{
  "n_head": 8,
  "vocab_size": 50257,
  "positions": "rope",
  "rope_base": 11300.0,
  "tie_embeddings": false,
  "init_std_up": 0.0191,
  "lr": 0.0107,
  "lr_mult_qkv": 0.5,
  "lr_mult_down": 1.5,
  "decay_shape": "linear",
  "final_lr_fraction": 0.1,
  "batch_tokens": 131072,
  "seq_len": 512,
  "doc_mask": true
}
MLP neurons of a small language model. Each row is named by its layer, matrix (gate and up: input weights; down: output weights) and neuron, and shows model dimensions 336-463. Each number is 500 + 40 x the weight over its row's rms, rounded and kept within 0 to 999. Numbers have three digits each. A neuron's up and down rows have the sign that makes its largest values positive.
After each neuron's rows, "fires on" lists the tokens most often at its 100 highest values on Wikipedia text that the model never trained on; "fires before" lists the tokens most often just after its 100 highest values on Wikipedia text that the model never trained on. A number after a token or word is its count.

L10.gate171:500509490415511469425608463496509505496453477526487479480547522495436496519425473430476523503512455550438511436475582556518446615468469436528554467489570548496543500544557447477532498514453518508430456416493464445426578547495496532496539472461407443440505450485467528536500480531538498471554501559410516436540496515456483525493547510518434469448501543517488482452523505504536431472468
L10.up171:506452464502520632442511461467461493476555592455496491509497490580530552452533487498490487521444445470494507556461542415500529524467483516444451520549503554452530550458445515462529484533460478487532539504593517533531539488461513492497494494469550509553481465478460478460530587512483510473477461516524553544479557537493555505498511522478499500527441490576517444506432522468455481445480
L10.down171:568442444491519490508494579519454528499457506474463481494511487460542458512488458432473556505460513593445461479504439499521452537495479439489497549502500498483512479489443483480498525435478424511502569478598455456478487503492461526557493556477496436516500476531458603477506527482610457437470531469498555454465393564498528522448464462503556502470525489513508561455534539433499484553472
fires on: " " 76, "-" 8, "\n" 6
fires before: " |" 79, "|" 4

L10.gate895:430462581534577561511448464476537470467486519485493565521465473502455604545517500518515437508483540464483542517522486528493496566477417454564543429588476504502456524483483497512534572448549440512423497564429546542545554529525492442508547537497481572440512479508510509518502465573506580577534453483549548506566510501517483496513474520461540538482454537469486487574534484541429473515482
L10.up895:502449556421508505528512478523482496439527545525503486503480486542528539518522597535460485488476444478529510505546451513438571515497474432450419447447442526485422481416523530559461481505490511438513452505478463522515514460503496489504476519503490522499492467524501467504586425532484470589489488446511573551487527487539437513512517508475522553527497525455482489480512480493551555495463
L10.down895:489475495425469463496465458509484500442501484561489497433486462476458509547428528505507557509555489504592485456482494566578541499485429528464528479518527493475434453462476511499507535476517517506465527532486503494530511430491437454537509409501466469502448463523449473528530534452538471567471509537555531443488519491528505488496523490505533503512553548521526479466533516521561549512501
fires on: "\n" 92
fires before: "|" 57, "\n" 5, "He" 4

L10.gate1807:444508489567516504517479490562480486534499494438527497561540502517516496472560443536517503472577453539570461538478513528486536465479530394508500517528524528475497465472570508446446486550458454524498495548529542520564415486433545506511579515482469525485447483532511446518516510488507492474485525413507463554459475507457449498449525503534503544432474414566491518465471494527490485505471
L10.up1807:508520566490516535470472429463529528553490534509416476533510487466551498520484491485526516492497468502575487448446465455485507492411446436511527519519478471482443512530447467449515583475481449468523463497492498482521532566476489516491484450552516486485493462528546513534498565513510509551517483469463466498489468534434515486460590516478453339482532520457583551545471489455446505565502
L10.down1807:496522427536517510450513471452544556464463444542555474517433481569467495511451506493461472500533526520537466499440489489511496470499503488510490455432521535544499465461472464497443561469477561496488497503491499536496529480482473432451510476516548552450472400481480504491524514513532517543508453447483453493445537449425450551464513417564455502592534554517523518532460466473601554532456
fires on: " =" 41, "===" 25, "\n" 13, " ===" 8, "==" 5
fires before: "\n" 96

L7.gate1535:453495551577488540531437602457535515496456493439479419493520499451535509490463548497440476489396449499474499493491508532509457508501560490493423540514455481504437500559464557480527590486497454473516433489489527553491582465507502486435577504501587540456454489467456433475497486477573476523511531485537508530464467506470520515512419442478466482505540504497570580535543483576521489414555
L7.up1535:582510473496426442548443511469518527505497421495545441389519514524483499477395479476536489497495550501496450466492516391476557477504542526482474514454564532475488474509466558554567492548509537516541444469525493477504492527490444441474497545513473490532504494536442493538525573496467501519573515482482486518581494546454583593494494550486565493511425508526475499429493402484471412468506
L7.down1535:515514466509478449545514493489564472445565475506530529485505515459485443519472512530486454581519532499475502523523529512511510489480488577495571482550482481528572452464437563517556461552438565549591514447509500484482448427528492519501486549477499529544536532498518508511487549465439484518516481494481431464532477497445409513490521513578515468527503491420506446484448546521550541506422
fires on: " of" 69, " on" 5
fires before: " the" 47, " these" 5, " them" 5, " his" 4

L7.gate1112:518468535545569453503501567486576481551461514513513515479558445525527490475521499549504424513433589554594587496485508520449540529512472560484570431525473365466469471556510474554538394567484495554454502499506483553533494506462459471459478537483444535540502505530473438484509428524509515536568488497535514523496500488498505512518449508537512467483488531541465537483505447462455526543486
L7.up1112:479500568487445481533387452492503584486511473517408521503474495430470455481490572480563568551469505478486501509502499511531499506507542559389491540484482580484431424496472470465503568536495553512519497505488517522473533477439468502452554564508524426461432462452533508453488464488528507498493511555484479397454499561504512568469485563507485483485443534545513490464493432479489529519502
L7.down1112:466490503516545482552497536431553451469534455508504460494534509478457471554438504559479505490482480484441529532515514477495503488522517480525488487512514521566500484480464517554467543508508496523498461503528482523525519477456487500497493479461460507420510464499504480478486493519467513483545560461459498439472463543492516504437456460432506566519466559574470571456459493514524438502568
fires on: " of" 88
fires before: " the" 40, " them" 6, " his" 6, " these" 5, " its" 4, " of" 4

L10.gate1900:421526522449537476463498485460413539444537565585478507478550447533494457474486503500553530534502464468469484534513537454521448525553498571581502468503504535467483528568421512548487448464505525461456498539517415493491534487462545436535468451553505450544489436415421504522431495527469524421494480481472552479532486513543415497494474462510513507565533455451476460446471458522515497551511
L10.up1900:488513523517491504496481503450520542460448493467463452465517519474461505486487459471507494506553498477506507488529532452533507477489434520471549498428446445531531496523489565521525479540520476534464452535483459488453542492460507467488506503489555501442558424487485515403565498533522575448528530570556532494561451500473481492535530495551531499446487626470541489464513461592570408491551
L10.down1900:506531497453464512465432472450427411497428547501476475483433559534490483552502480505483471490481463514477485526479548495438531480502535515444541512467519533490440536372513438492474487502486518468492521534506531548475388476465485472505500503479446413443569472471505459499547513544564544432469552517480477490479463509520423534564435559458488548500382498405586521523482454460510485503448
fires on: "\n" 90
fires before: "\n" 59, "|" 26

L10.gate12:446518469498477509484451465487526459491570438487446436513416529457460502559447491519502478396473481524478487503452479452522511547524526507476506483594528484518492470431499458467518529468441485556516491467509446550473443525478519444474511499464475458466468576479494465525459459455469502483450450517548554498479489430501533559568488478568493473530457440471530488471454436434570416446462
L10.up12:555513431509389461559463463475501582530503444476491505532459494519508513452488423564548555602554499523477480460429508485456455548554515552506470500561544466469498539479490477526537561477433515578471486498462504582541490510501530455442433555446523504446472543493482481485543504526463542411450554537473521447542483458561549533437597497434496499490459501504531501504516540556481490502481
L10.down12:570419520542467416501551477523555519481579480531582624529464466461507485559523539524545504538471563475534486511512524525490518488499520573403518535506542454432487513525496526442504449526463494501482578460439464524502523490451475439470505517470444463515479551420446500507466584487520420498520556529523499435524441498520560535440554550521452477522576553511580523469512579491490443497462
fires on: " |" 32, " " 13, " 2" 11, " 1" 11, " 0" 9, " —" 4
fires before: " |" 51, " 0" 19, " 2" 9

L7.gate1191:504500443480567469506509492521514478544471522482468502516435423444565481554573507552422497490524561519493497479555499480526500509552539457491502483458436416503459559466489481499463522525503472522451509486480569480518491461533514590532436423445518515486459499499492481461430530587424536521596541537423521574509457457511469528513530480567548477526545533513490539466494483521590438456530
L7.up1191:479498552510477468454437482499473545538476472530527498507450480516420513480481445484507514550507480495543469530537554445448543490513506492504431515493481438498525517524443488432518472534551520548522486470506428493444554508529493495477495505486540484449522465539539507472457576479469495499463481492512554534509523427501488492545493516444511486540512440488524443536510587485495472522513
L7.down1191:489510649521458594498496516546561480509434498504510529437497465527489483488542477536511442453523384541481540512501464487536523486498415580505434495563507516486539505494463523515487501519413516506491487479474444513552533463531468501475578516534497521466460451528553535508556505544475404461471534497476526489401518532497449542481510469542485516509469479383463527506550501539453453535417
fires on: " 1" 44, " 2" 17, " 3" 13, " first" 7, " 2014" 4
fires before: " |" 58

L7.gate1629:466469534548459516436540503520481492481454485483553444580499586504511476568419472569500590500551539477519497479509515483577520484433476471483483454486474480509538582431470490503422498484478524544538527441524490503460500482452483592476479418480513532532549452499532476492523466481476518531535480448564545509479582553513480550554518463562528517471564449567523445569541465473515441415486
L7.up1629:471578516523567453474508559486494520502460473564523531479510532540500478481498463460498500510549494466480470469516484469530541523478562470493561472509461515468464505509452494465448470612565580449483417512430518541536559472538537528438499470461513511490491514430478496540487550523569451494512535484445512546551564485463483468538509530468502507597575538481480589475454510478493561514478
L7.down1629:479427513496481550467525497484508501473537483524488472453496487477517531474535479442462481489511509489513456534502472602484509471429461473429571508518562452595537458452499484506487558547494572522505500536446514479463528472549502496466516482439534472446471516523446551573492608511516544525440562488510482464493533458448513447571565546498441535446436525443508486455506545488546499601566
fires on: "\n" 83, " |" 13
fires before: "\n" 88, "-" 7

L7.gate522:512508502463478503558488493509562558459502504525498480526569520462560434447442502437513467534474482519502480537468562475449438491535562492480479491447483487505489502448524449501479477501484537551414476471498533452515444556454473517547479515510474486478420493477440473478506446446485481446593559406582453500480513474518509506473498451538472474487485499512527450418533521551567458468474
L7.up522:494556489554528507449513515473478570559525522470540514562523524430551474480437394440511459467476584515497496517469442515439500571510484522371486483510519554429515467430495485482516553492525486522509498558482499509516500477503517522412438514526515487545481485532529528531521523477487451474529539487533459517443558500518522564490492550564471484551466605454523451443508503510591498482543
L7.down522:517470477530543496523508479518567484442502548495514495590555462474525402484455503520475463435506461509477544521472570542500462501479510560512552451526525490458463458403579459558421499541457482513480516582471511520512493430564440528504457421459508455537459543504438528502584455532435564471524553396483459456497540539458553520536463520512483469528460553492533446445470473454523508443534
fires on: "\n" 95
fires before: "\n" 52, "|" 16, "-" 13, "|---|---|" 5, "|---|" 5

L7.gate1904:599471381504547503580434485480505440504441446498485479528507519422464429429479445509495488496554560502474548482538573515509469464437553546524515449474514432472531512486496492423540484483514439550620487512478522520407496565499525475466495465500510482513482561487507476556436418520523494458518439577521459490431509450429550500447555494515494481529489456507571516561493502513528508404594
L7.up1904:510532442444596515455433449455517512433462522503537558494466450465475487535464505466556490458544501495471517458488483470482468451500585554499475459525529453556494502459464534484543488434375465543525502513452579450579453497496552484503485497454473496518500541492575457421500509536498516548466465473464408442449469514508510523520517501504461442488499511470498466489472558409570560544538
L7.down1904:516525429485544510475469576503455504487541508447456525522480497520545505478441530516491414571480555436548470563477517522518516469522526509408424494486464456499486496508474507500439470481495537509508512438416548504508441527454554442538486491452489510483502492586485471455484518485543538514580452443565436522468475472443504491439487488502516478504437504526481493497436528456510506587442
fires on: " " 26, " 2" 18, " |" 8, " 1" 7, " 3" 7
fires before: " |" 72

L7.gate1057:538484523428488489533548435462506455489441572489447469534502487531485500521489549487617492475509464450543526534454506497421504490486568504469414484615439487453546502469458514532458467439518471477440522505500420383494530574504513494480548497505541486495507532527518462493523571538577531524530551530519514482474500406481471483457508468499406501503496425549540469456489502451515440513479
L7.up1057:558564513502478507486496459481505466490441564472507465494465530487473527497486473508488525498484515517503480487537509507494541586531456516522466440521480468498490462409507477507471423505469548529464542460510529539461534510499450348441510531476509534448507512495522505525444570502477435528460454444500453478430509424443477506529451552495532533553541430513502495564479554480430449466438
L7.down1057:499528457504503460469570552564486449445452510456531523518484471512492478505485458544566619551555548534506487495479479566509529441537444610491563466552458475527531497493524423470477487496484536530467496562457435502504523487522482504474486505478507523455520474449458443513464431506487567525485471461558510497424542479495519483545479525552508523454486516567506454506460528518467512434451
fires on: " 0" 57, "|" 24, " 1" 5
fires before: " |" 65, " 1" 10, " " 8

L10.gate902:500504507521486503455511495502519442449517454470488518540569531494527526532506467526506439527562481522518486441538530484550495457478485485468479471500565567551478500480538528550526439557516543484535529500517542465587563455504523493508551555517514448518473481421545511487641493502487520523488518516533523573439504545512557544537468522495529523485485531465496517494475510419525462514543
L10.up902:466532472554486481475513509440507404430469429492531501548531450522475536472577480603493504531481577493496559536519468589471452536423509464535573440565502473505475548428511568511445502435478512471472466476530561543441437474559505534439500451468507454527536532447477493485502497469486522559475575497461527419510457580518467600524501517523446519519446520523522586486510513484483453406479
L10.down902:468575542539506528458535506508504505504456467459486504433495467536476464467515497515580503529475523496427533525511534464456521536517464512528495471486545576542428458372444474502519487418439478567483506488515492529505491455516491469441446544546542509489507510522502523537540528465487511504475447450426534520494411558540457481449509555433475426472547536483476511461543526488450508468480
fires on: "\n" 83, " |" 10
fires before: "\n" 49, "In" 6

L10.gate1169:479485484489545446573465469414543518525419467552424438438507558521574428519506494466509533495513448457535510475469493541522542509540537543493432448510559497524464489525445478581467493483464571525473479492533515540496478554528478446461472498473516446513496432496507454477501522572488527515515556517520485466493589469523500463454456517453518498448429541517592484439487483518478560548492
L10.up1169:472561536497516402595527477565489580446496537518457515522479526480467467495507469478491547484547500521450483516563516588467493457516503490488481513557459555464458598512433443494455532549460519497512511482523515526458545591502513563470507545494538448487520499407503514590518510511507520443543486502465487483481528450538557464455493639461586468504450510531464494521493516530516523543446
L10.down1169:469462498467508475511494605495488531564535511496479502505482463419509448511532556550482536513549524446511555505432516454552491553488531534527530490488503507519534515516481511629442522486489515557517431490517498504547487456514511463461492483511482518458504515487485494463473463505427511471496526448516470481494438480499492461563524492493531511500532456460566487520547462500536501461496
fires on: " of" 40, " in" 29, " among" 8, " over" 6, " under" 5
fires before: " the" 29, " which" 9, " these" 5, " them" 5, " his" 5

L7.gate423:484417489538515543508454484508499487594442531513500534545531506530535531387482505498513494505493445536529534498445479567533526540489545418543534518488484419468464496462471509460520499504522522493467475561495490513461462460508480514470513488542480484543474490480478514488523550532622522482519484508477468516481470514459535474519496534490520454549537525495515491565505460540537505485475
L7.up423:467513527543521561502475504486514483517482519534514549526496434491500438489449474430479421500475493479517506452502517571581498461432500539510524485449452507511498472489498542518425512491457517547508446498514555518545480480505539495505468518471534493565518511429497557446527487509579444450476503574512496496511524475423436525513511492490467513495466501542567540433511420503516500511552
L7.down423:504513484533490492516424458497545493519545489471507504516483507496475579560516507504518543495521513509532513514504451574539482475509589526576488523540429505580438432525522524520448512556472493517512436460491518476532448468498504522477514502503485500585463488529507457494506604504500532419452499539512442420500536417478567511500454447510468420503583501583549492495470448485541486466511
fires on: " of" 40, "\n" 18, "==" 9, " ==" 8, " =" 7
fires before: "\n" 53, " the" 18, " these" 6, " them" 4, " his" 4

L10.gate1377:585445505471482492530570425618510478528488474495522571498547525498499530549486547452493461480480515486561509465525491455485458477536504478538582507573489479485492524538573498522519564458510502487590409457523536435533543501475472465523495484451562481441555500524468496526454568549496494541476508556504501482423421464471483503480540541553540472521548494529545520469463481472501505547491
L10.up1377:508500479484519492493493449473498437456572461450481515525386489509514486465485476520542524490546513514558488411475527543533495533591516534440456442538461445462503482506473443442454403511471544453509568555504469395437526532564452523568448553476572529481480517505496518492429524553477445552572524505484484434564558455579537492501529460421483505480513452521512430522530520495476489508532
L10.down1377:525590526407511521506492526462486491507495518456560500514522482499446468502500577510454529499477491482535544533519546525529514445495534454453530519541467478506497437537539505509515478442520440533456608466505459471477502528510491463547469492479539472495523553519501484435526542489500438493476516528567471448515450484516520494484571538487486544447488473399534474451579489506488487484524
fires on: " 3" 20, " 9" 10, " 11" 9, " 4" 7, " 8" 5, " 2" 5
fires before: " |" 70

L10.gate245:527516473484552487516443477531531504432460468527496545504525494514492495547537482502489479537449467529509466408426557501505440444402472517537529435521532516511487537534509464485490541477475542494540488486518529483499600524518490503529453502503466578450486514477465455526464489491469507502473495461505456540446563456517584549501486478535561520512526549505545493566529564523523487525475
L10.up245:542490513461490475398476522444515461437544467537459468509564534548453494474418535444514475471471461474466469404483495503504543450474510467466531423491525460565503526474514506516414540496509563493477485502426483508518555511466513464480461486486486577501562472520560520469521498508514501497458472532473569509502469509431524484517509536471539539518497498521438532493526438431571454494459
L10.down245:521488537509456462546516443443531463526458517503466483460457489480514478555552516464451508520496504507484529458459501517558455456568405528501498483519516543559564502452550548568424460495482472487483495517493474461562501559467513457468573458574481586446542494461482533531495575494524569482436484522506539529504446484485533479517491548548470463551510505466502544538492545519580436496550
fires on: "\n" 24, "===" 20, " \"" 11, "==" 8
fires before: "\n" 77

L10.gate1822:466500610416480612453471491523496467464523475493409482411507420500492509453478529529489506543546556494463489517470614522420476479510513523481462519452555469460569496483521448572497509549516493537436513467498509542433483423550469528444555493516538482546451493488565514456566528518494541459506496550464521479487526523459563517520374503492565565536521535504477536547502477443468489455481
L10.up1822:510540536474459508562554494433490501469521507462482495527542491453482497442538543524533514451527513423467551437511562536468512444519434479451470502433540479477509502500521456550497465538445509536462479454461554501467548461517537520433587535486536512460462505576453526506594457524499568433529546545512466500554526509446571464494462500454479488459500541471488491543471521420404494439494
L10.down1822:514540553423514503457459482495512361498475444457441520479519464528497543506491526493484465540457503510503567465461546524491532483522542468426525467475540486496431526524513499541466489473556489544526486447518527496466584451513541510544529567481623546590589480473538497517503451566489531555478491519547499494514478463486550525502528531560519529466526553514488489484464590538535521490491
fires on: " |" 29, " is" 25, " was" 17, " an" 7
fires before: " a" 24, " an" 17, " " 15, " American" 5

L7.gate452:484486517466520478584472453444450497499505512521505568511457470498558477463472506501479521428469500455445563509491537548511496517453452452557500420476477456477539512563460539550548511517468514523511433475445526541536521425490473434555459427449450420539476511440470522460425488537531577478496467546485471419556510515497470496502557501507496512539554403509557438494505493476567488474534
L7.up452:535480497481449571532488503487449413501524515526463466508540469452511529523468446565542529423485516472401517523511534489498507464491460506552509511509485526506474513468438564520461457525445500437522444510538492494554498454494479492488474562472497482454519524420498531496589428482559499538567464464479464475512521555454466581533529450509532501505608472482448512477470535466536491525418
L7.down452:482495485444491456472505494501556485490551505470515539466437494455466469469425445568553514478513527500448488482462461563458437552558597489555522423561475488472469520541478433516560522522445425505478500490474461541503465516424452601539491443500564416450514523475458488521535518535483427463501438523474531484544519513458508452489549511505519425555551493463514502485504461468500484496477
fires on: "\n" 40, "==" 18, "===" 12, " ==" 4, " 4" 4
fires before: "\n" 55, "-" 23, " |" 13

L10.gate1537:447522492483502569560568518477526472598519534466554513482512515484572516524491505523537460490430490546518504485537499489540492538492541453520556514471482513476429490530361520458485517503585465466528442598525460542496475594480437452544501514491605481499553496503455460481481414420433461469553590598465481508500531463522490488516453500502528476499542511560510566547492510475490474513476
L10.up1537:502450483453475537519474479528428477522471474592425448467567519435433488553449503505490461504459520459500512553510550559466543475463444447539473463514463519522489431525478485484438578498430466451603507479534537491537461485561460446516495546490581512585515470482474488464527498450497530492573519567479523525497533497438583430470498496539567501527504486532627477471559447477455503472493
L10.down1537:476485375517446498491530528543561434595556446459530505456525556591595533500445470535467472474481407469472460491500556561563500500506523545511475492476513503498479528507515493491484550496510431540523503534447524520487485507477457515576545508497525581533537489519514412420385410535465492507454485558479485504524540517499539436536464498492527472488472551464549495488505522487527446518495
fires on: "\n" 61, "," 4, "T" 4
fires before: "-" 60, " |" 7

L7.gate972:519520433524505412495458485495533493463493507478436388501498559500530442529497551466486483494509577484491444486520497575474446493541570508530442378525486483519489532532440478572493574504511502505458518483496494491535502557524464478481482488492541429430448523472493501488500506538459562469539467508527494549498565491426535392492521528501480482564497465525504569424541511492446523437474
L7.up972:506545513543499489510483475492481536499524491443438473523464443523529476456486506425487473495539593515475462528468514578431500516578536458536534508490512469536455448510526441522532523619513531486488517483487586578468439521511485482522451496452472509488472467535461542501482471573541559515567474474447445483451509535577530480572520475526496535456533558530478497473576432537508552498518
L7.down972:460469557484526506494506565528423511515517429540543515525451496505542474436520459508442487406556479474459559523458480526514476461467446451476534519484532540473525476453502539610450567459546498442509497470517580452519490548556536458440519451514524518511501517492514523483527497494461488480496535560546446413548481457499560557463520494566497469485420523462527449577544402509560528482483
fires on: " of" 56, " at" 18, " At" 7
fires before: " the" 60, " a" 7, " his" 5

L10.gate2013:628522497496515508442501480503470525437498415503528478570498490480503470563489559589514515516533490567437511478506501403536495520468557433532564526569562514471479523468496509546520422518524492450523524444504495501473431520441446586461407556503455474461519551560513521482466455485529475501448496539492553498533544467485540541510486485476521539507527463459501418504451491594506500462505
L10.up2013:445506527482446537447481517501480538447428565563456519519470622462502485471418493482485503508490512519490530596528502508536508509435569544467463525427505484519479429417522488526515464554506501539460507533545433572497418540501517498470482524497466521488586466493446462544461526514476515450530524506520541454473548472539499496499547493425557415500457552484488474474457508528544500476486
L10.down2013:474459483469541429497503472561491436478505581458454522452485506480525500508549521497545559541539465523530486507561479458518411422483545476586488532471484475447578510425523506484519517490489512480487549481405555466465495515487535470452516445546521464493504486524436494461493468591456473541435576494483530524505575493472447521473431531550584441443512543527468472500477487476592552540513
fires on: "\n" 54, " built" 8, " made" 6, " developed" 5, " named" 4
fires before: "|" 49, " by" 11, " in" 10, " for" 5

L7.gate279:475515551487530509443552532529515498506433521521509455504544494498576529508562413559499434535525507526544568457526543570480459506475501450492483538513485488541554498532600512508535398523506536419427465526538521521508503488503493546521509480505462471589503528455522525509465522481447519558496474487482447509515542535461438464462512491522510442528562430465496529461505481474557463526510
L7.up279:451536467527494483444463457536489505486491410633477471433497550476462483500522470463486443493507452511480549526450510562500502496422503476509521491466498397489437565476544515475514406491465530496467539538536489525458588469457448557480451518477475479516514451504443512493540520477460545465488513551496512487503532481562483506509483518414519490538434489468490566475509543508463543484497
L7.down279:546568493492485481398429491465472460462433448603578505516483519483458531455465404476448489493468566503539489531426566504491492438534456492455490541444543538550571480428528464488418433519537538511484487551507489512484532506508476452515477416496526450449415446462556454518502471453490525466499558518495511552489480470471540497500470504529560521551492523409443535567559464497539437534429
fires on: " |" 40, "\n" 14, "/" 9, "===" 5, " ==" 4
fires before: "\n" 43, "-" 8

L7.gate131:441514521537488516543543554522518442465539494516478521598528491540549551468574525509447518483416498494622500484434503505517524487530518469495441479465514554579473477487463461529538543532503431537517570459537461573512514472454518487434524501453536533421476483441482454527457450496540539517565470508491472488443517590495517498534495449446472537525470495504437434530569468479541495507489
L7.up131:472489542514559535455537571478550445509519507509528467533533540464460525472524507465469530510475526483510421500515554514471537430549510541469560482477466549524533480477551519564486453525420516535496509505472494469528515467492521406540485540515580421475469495503498575545496534434503545488516520504424576499449534524530522524508496447396532484536464560466528505494457483475524348486473
L7.down131:432545543429551508559502542528473475519470439526494503424495493463481502495433511450491445496475506461434526415492506499474488454497501546489587482491549475420525507538482498581480508538483495436531484540516512495458469484493518547481495493536558484529462485544469469484496478499451501443503552537559449500532435493442505521579509541500541554462477503519551494564502494475534429562476
fires on: " in" 26, " and" 14, " of" 14, " is" 12, " was" 8, " the" 8
fires before: " the" 24, " a" 21, " an" 5

L10.gate1321:421566621488554545485589453507536470463492514494513489536517469582515434543520517516461574514550444484471464475507542527533502451493414487515494481546458446480434449497536534533491476487524547397497511516509543557522476556530472488483423467517480472529535474478448479425482489558540533543541481420482531470545460562511483510484512498487517504529530422421493432469493473511531514609474
L10.up1321:540486542507544466486504482500543483445497525568492517476558519519522517480577460480518468554533503526489528472474542543505548529508492515488459503558473511537494491535527415518471548481498457466434510549512512468512522527532493493521376491533514533451510495420517473424535517490433523505488582487491453517496499511566434466495524537536495568467485436477549570470474500463523455521452
L10.down1321:500453433549549469517503501538458512541463533564490513591438528573497506430473454527550517572546522550497462517538520492497459465479533610462559544561531550504467526455596465482535550609464462552455553591440481468520499483429424483512505468469502438451540482463510532500463474542466492423476526464586454513455466487432474524526516532427575560461455494490523459441570555523492446511542
fires on: "\n" 100
fires before: "-" 45, "|" 41, "\n" 9

L7.gate643:615529446557503490490461478449550493498539440500482494545529500565496469557539457503489532483492518533532482549557471481529484460452555488476514500480444466479425487514503516454413532579581403517532536509447484474444519497412538548444544522412438511525534546500501477497566507524485476618467499469537521566508558552499411476516496496464502507488455497562509517513455574493508511436516
L7.up643:491524515487540566407499558493456491481505491481492523550540499514489483459460578480401437529583475531502484556500492489499514550432558461458548466538505483553460552413440447506439473521569525502489490528483502534443482501535432572512494508520441502521467467468570511544463495431553542514555479473421483506524488535511516505539564507515441512451479535467496462475492553513446529453457
L7.down643:489583502513481607500460425510515562451516479507592504582479504421491516559452507541561534417515552566466518521470508543494505542502502535446534497514471489477446465436552495531491495406530505473540522554479503509537481491538435488540498442529498503499459492528492449531520496577530533542481453484508493496518501510570497482490500518550499471427429504589473519554478463519492599484440
fires on: "\n" 86, "." 4
fires before: "\n" 34, "==Early" 7, " He" 5, "==Life==" 4

L7.gate1472:494542520469473423436518482470404555485550533559497492453470519438459520510486552470463471483486490573462544471382544524490520475501509520449465457510483407460536444508536548488499505507506440532533444453579467468466462482464468501465546510448497468485444449526543485512531420449459544447471555528418465495488471512529520557485552470509486496572479394540392465497437515535503476482459
L7.up1472:435484527510585514484510466495487531502496566363602507512557524526518401506501534511540473523496494477474502513498569424422522540476482512457408461476542470518448472507543537565449516487454473549470480497516530522466469526507458461457507437473486431423467491431588496452509467514524513606439471492462472480477534501445566447494542555472524523521496460476482501592455476442500487481534
L7.down1472:510468446575504508483453536469509566570435516443559556540543543538532497540479457518566477518423474529518488538514542503455506487415451476486481512468513545473440489549499544453473506524489537529499503538528484556471428542441531496451567512518481507468606463471501516413449483552422495515483479521522556525533479545508467496523459518461517525553476425516481497535495493475540545554481
fires on: "|" 73, " |" 17
fires before: " 2" 18, " 3" 15, " 5" 10, " 9" 10, " |" 6

L7.gate1347:527487468534466625539509509487477532492541387578546477562565502550539480501498502538455477476470513515568541512421487531499461498501534497503475521474469506489463444511538471557464478522458495470503486543502510517540506525491477496509456513506552551520480586502514504488512555440529485500452473481554496480549444460428498516454517373398514469544487569551482473465530535530613446486522
L7.up1347:489589463475515498496520503476475428472477456470467503516535435531508479508519505531476523528521510523606484503525500493524490505534498495550500431424515498572578545385525513495490525520409445481471478513484484503519456522448534536501492475473524532561454486554491421559492433517448479448485430480494490408542537427522530430545476484491521526579454536489515534539526525491538517502494
L7.down1347:502485545488496416513498528555501469480502470509551517489461473488496491513458436450539404485472531477478488501471560502553502488485412495540535426531587534536484523443554461524501448430573515502493463481451484519447455509487524501485449525456466434471563503535457548499470467480497465550478552537530478586485437501475499450538474519528536540457487491517495530478424508503448502483517
fires on: "\n" 87
fires before: "-" 48, "|" 21, "\n" 11

L10.gate809:521538430467460458539427483461483455470558538547489544549510425444490463481556513471518539474539519459423540426406521432552538480473552528492502494416608479504448566456493420493511472510537502493561552513490489531518525478574518496568466394532538540468506517451563502554478457525455526486484463543509526538492529462492541469523465478481532512467467488471484537568457505586523427432514
L10.up809:517500534516525455538560480499508484455517485462448524487523465571460434534492496522483431538536500498430498439527492442502553574489472473573510495532501465481531484450553518488414439536480508528423484561524511551540542503504480554511516498462529453504456444518474515499495473547448537546449595487519510532460454465499474476484563535383445539533466507444528555444515557478499468518464
L10.down809:471503562563545437486480563465559466489453468553444475520528510477487513533503454561481452438478511538506498535529446512509529484484502448442471503488446533500564511414490459476533468480499510470477517505523517554464445440523445500483432514444554452526511487469570516511507529518477467562466496511483518505452517576508508513509573525500435485470478580450494466540509468527545464465506
fires on: "\n" 64
fires before: "\n" 39, "|" 15, "-" 6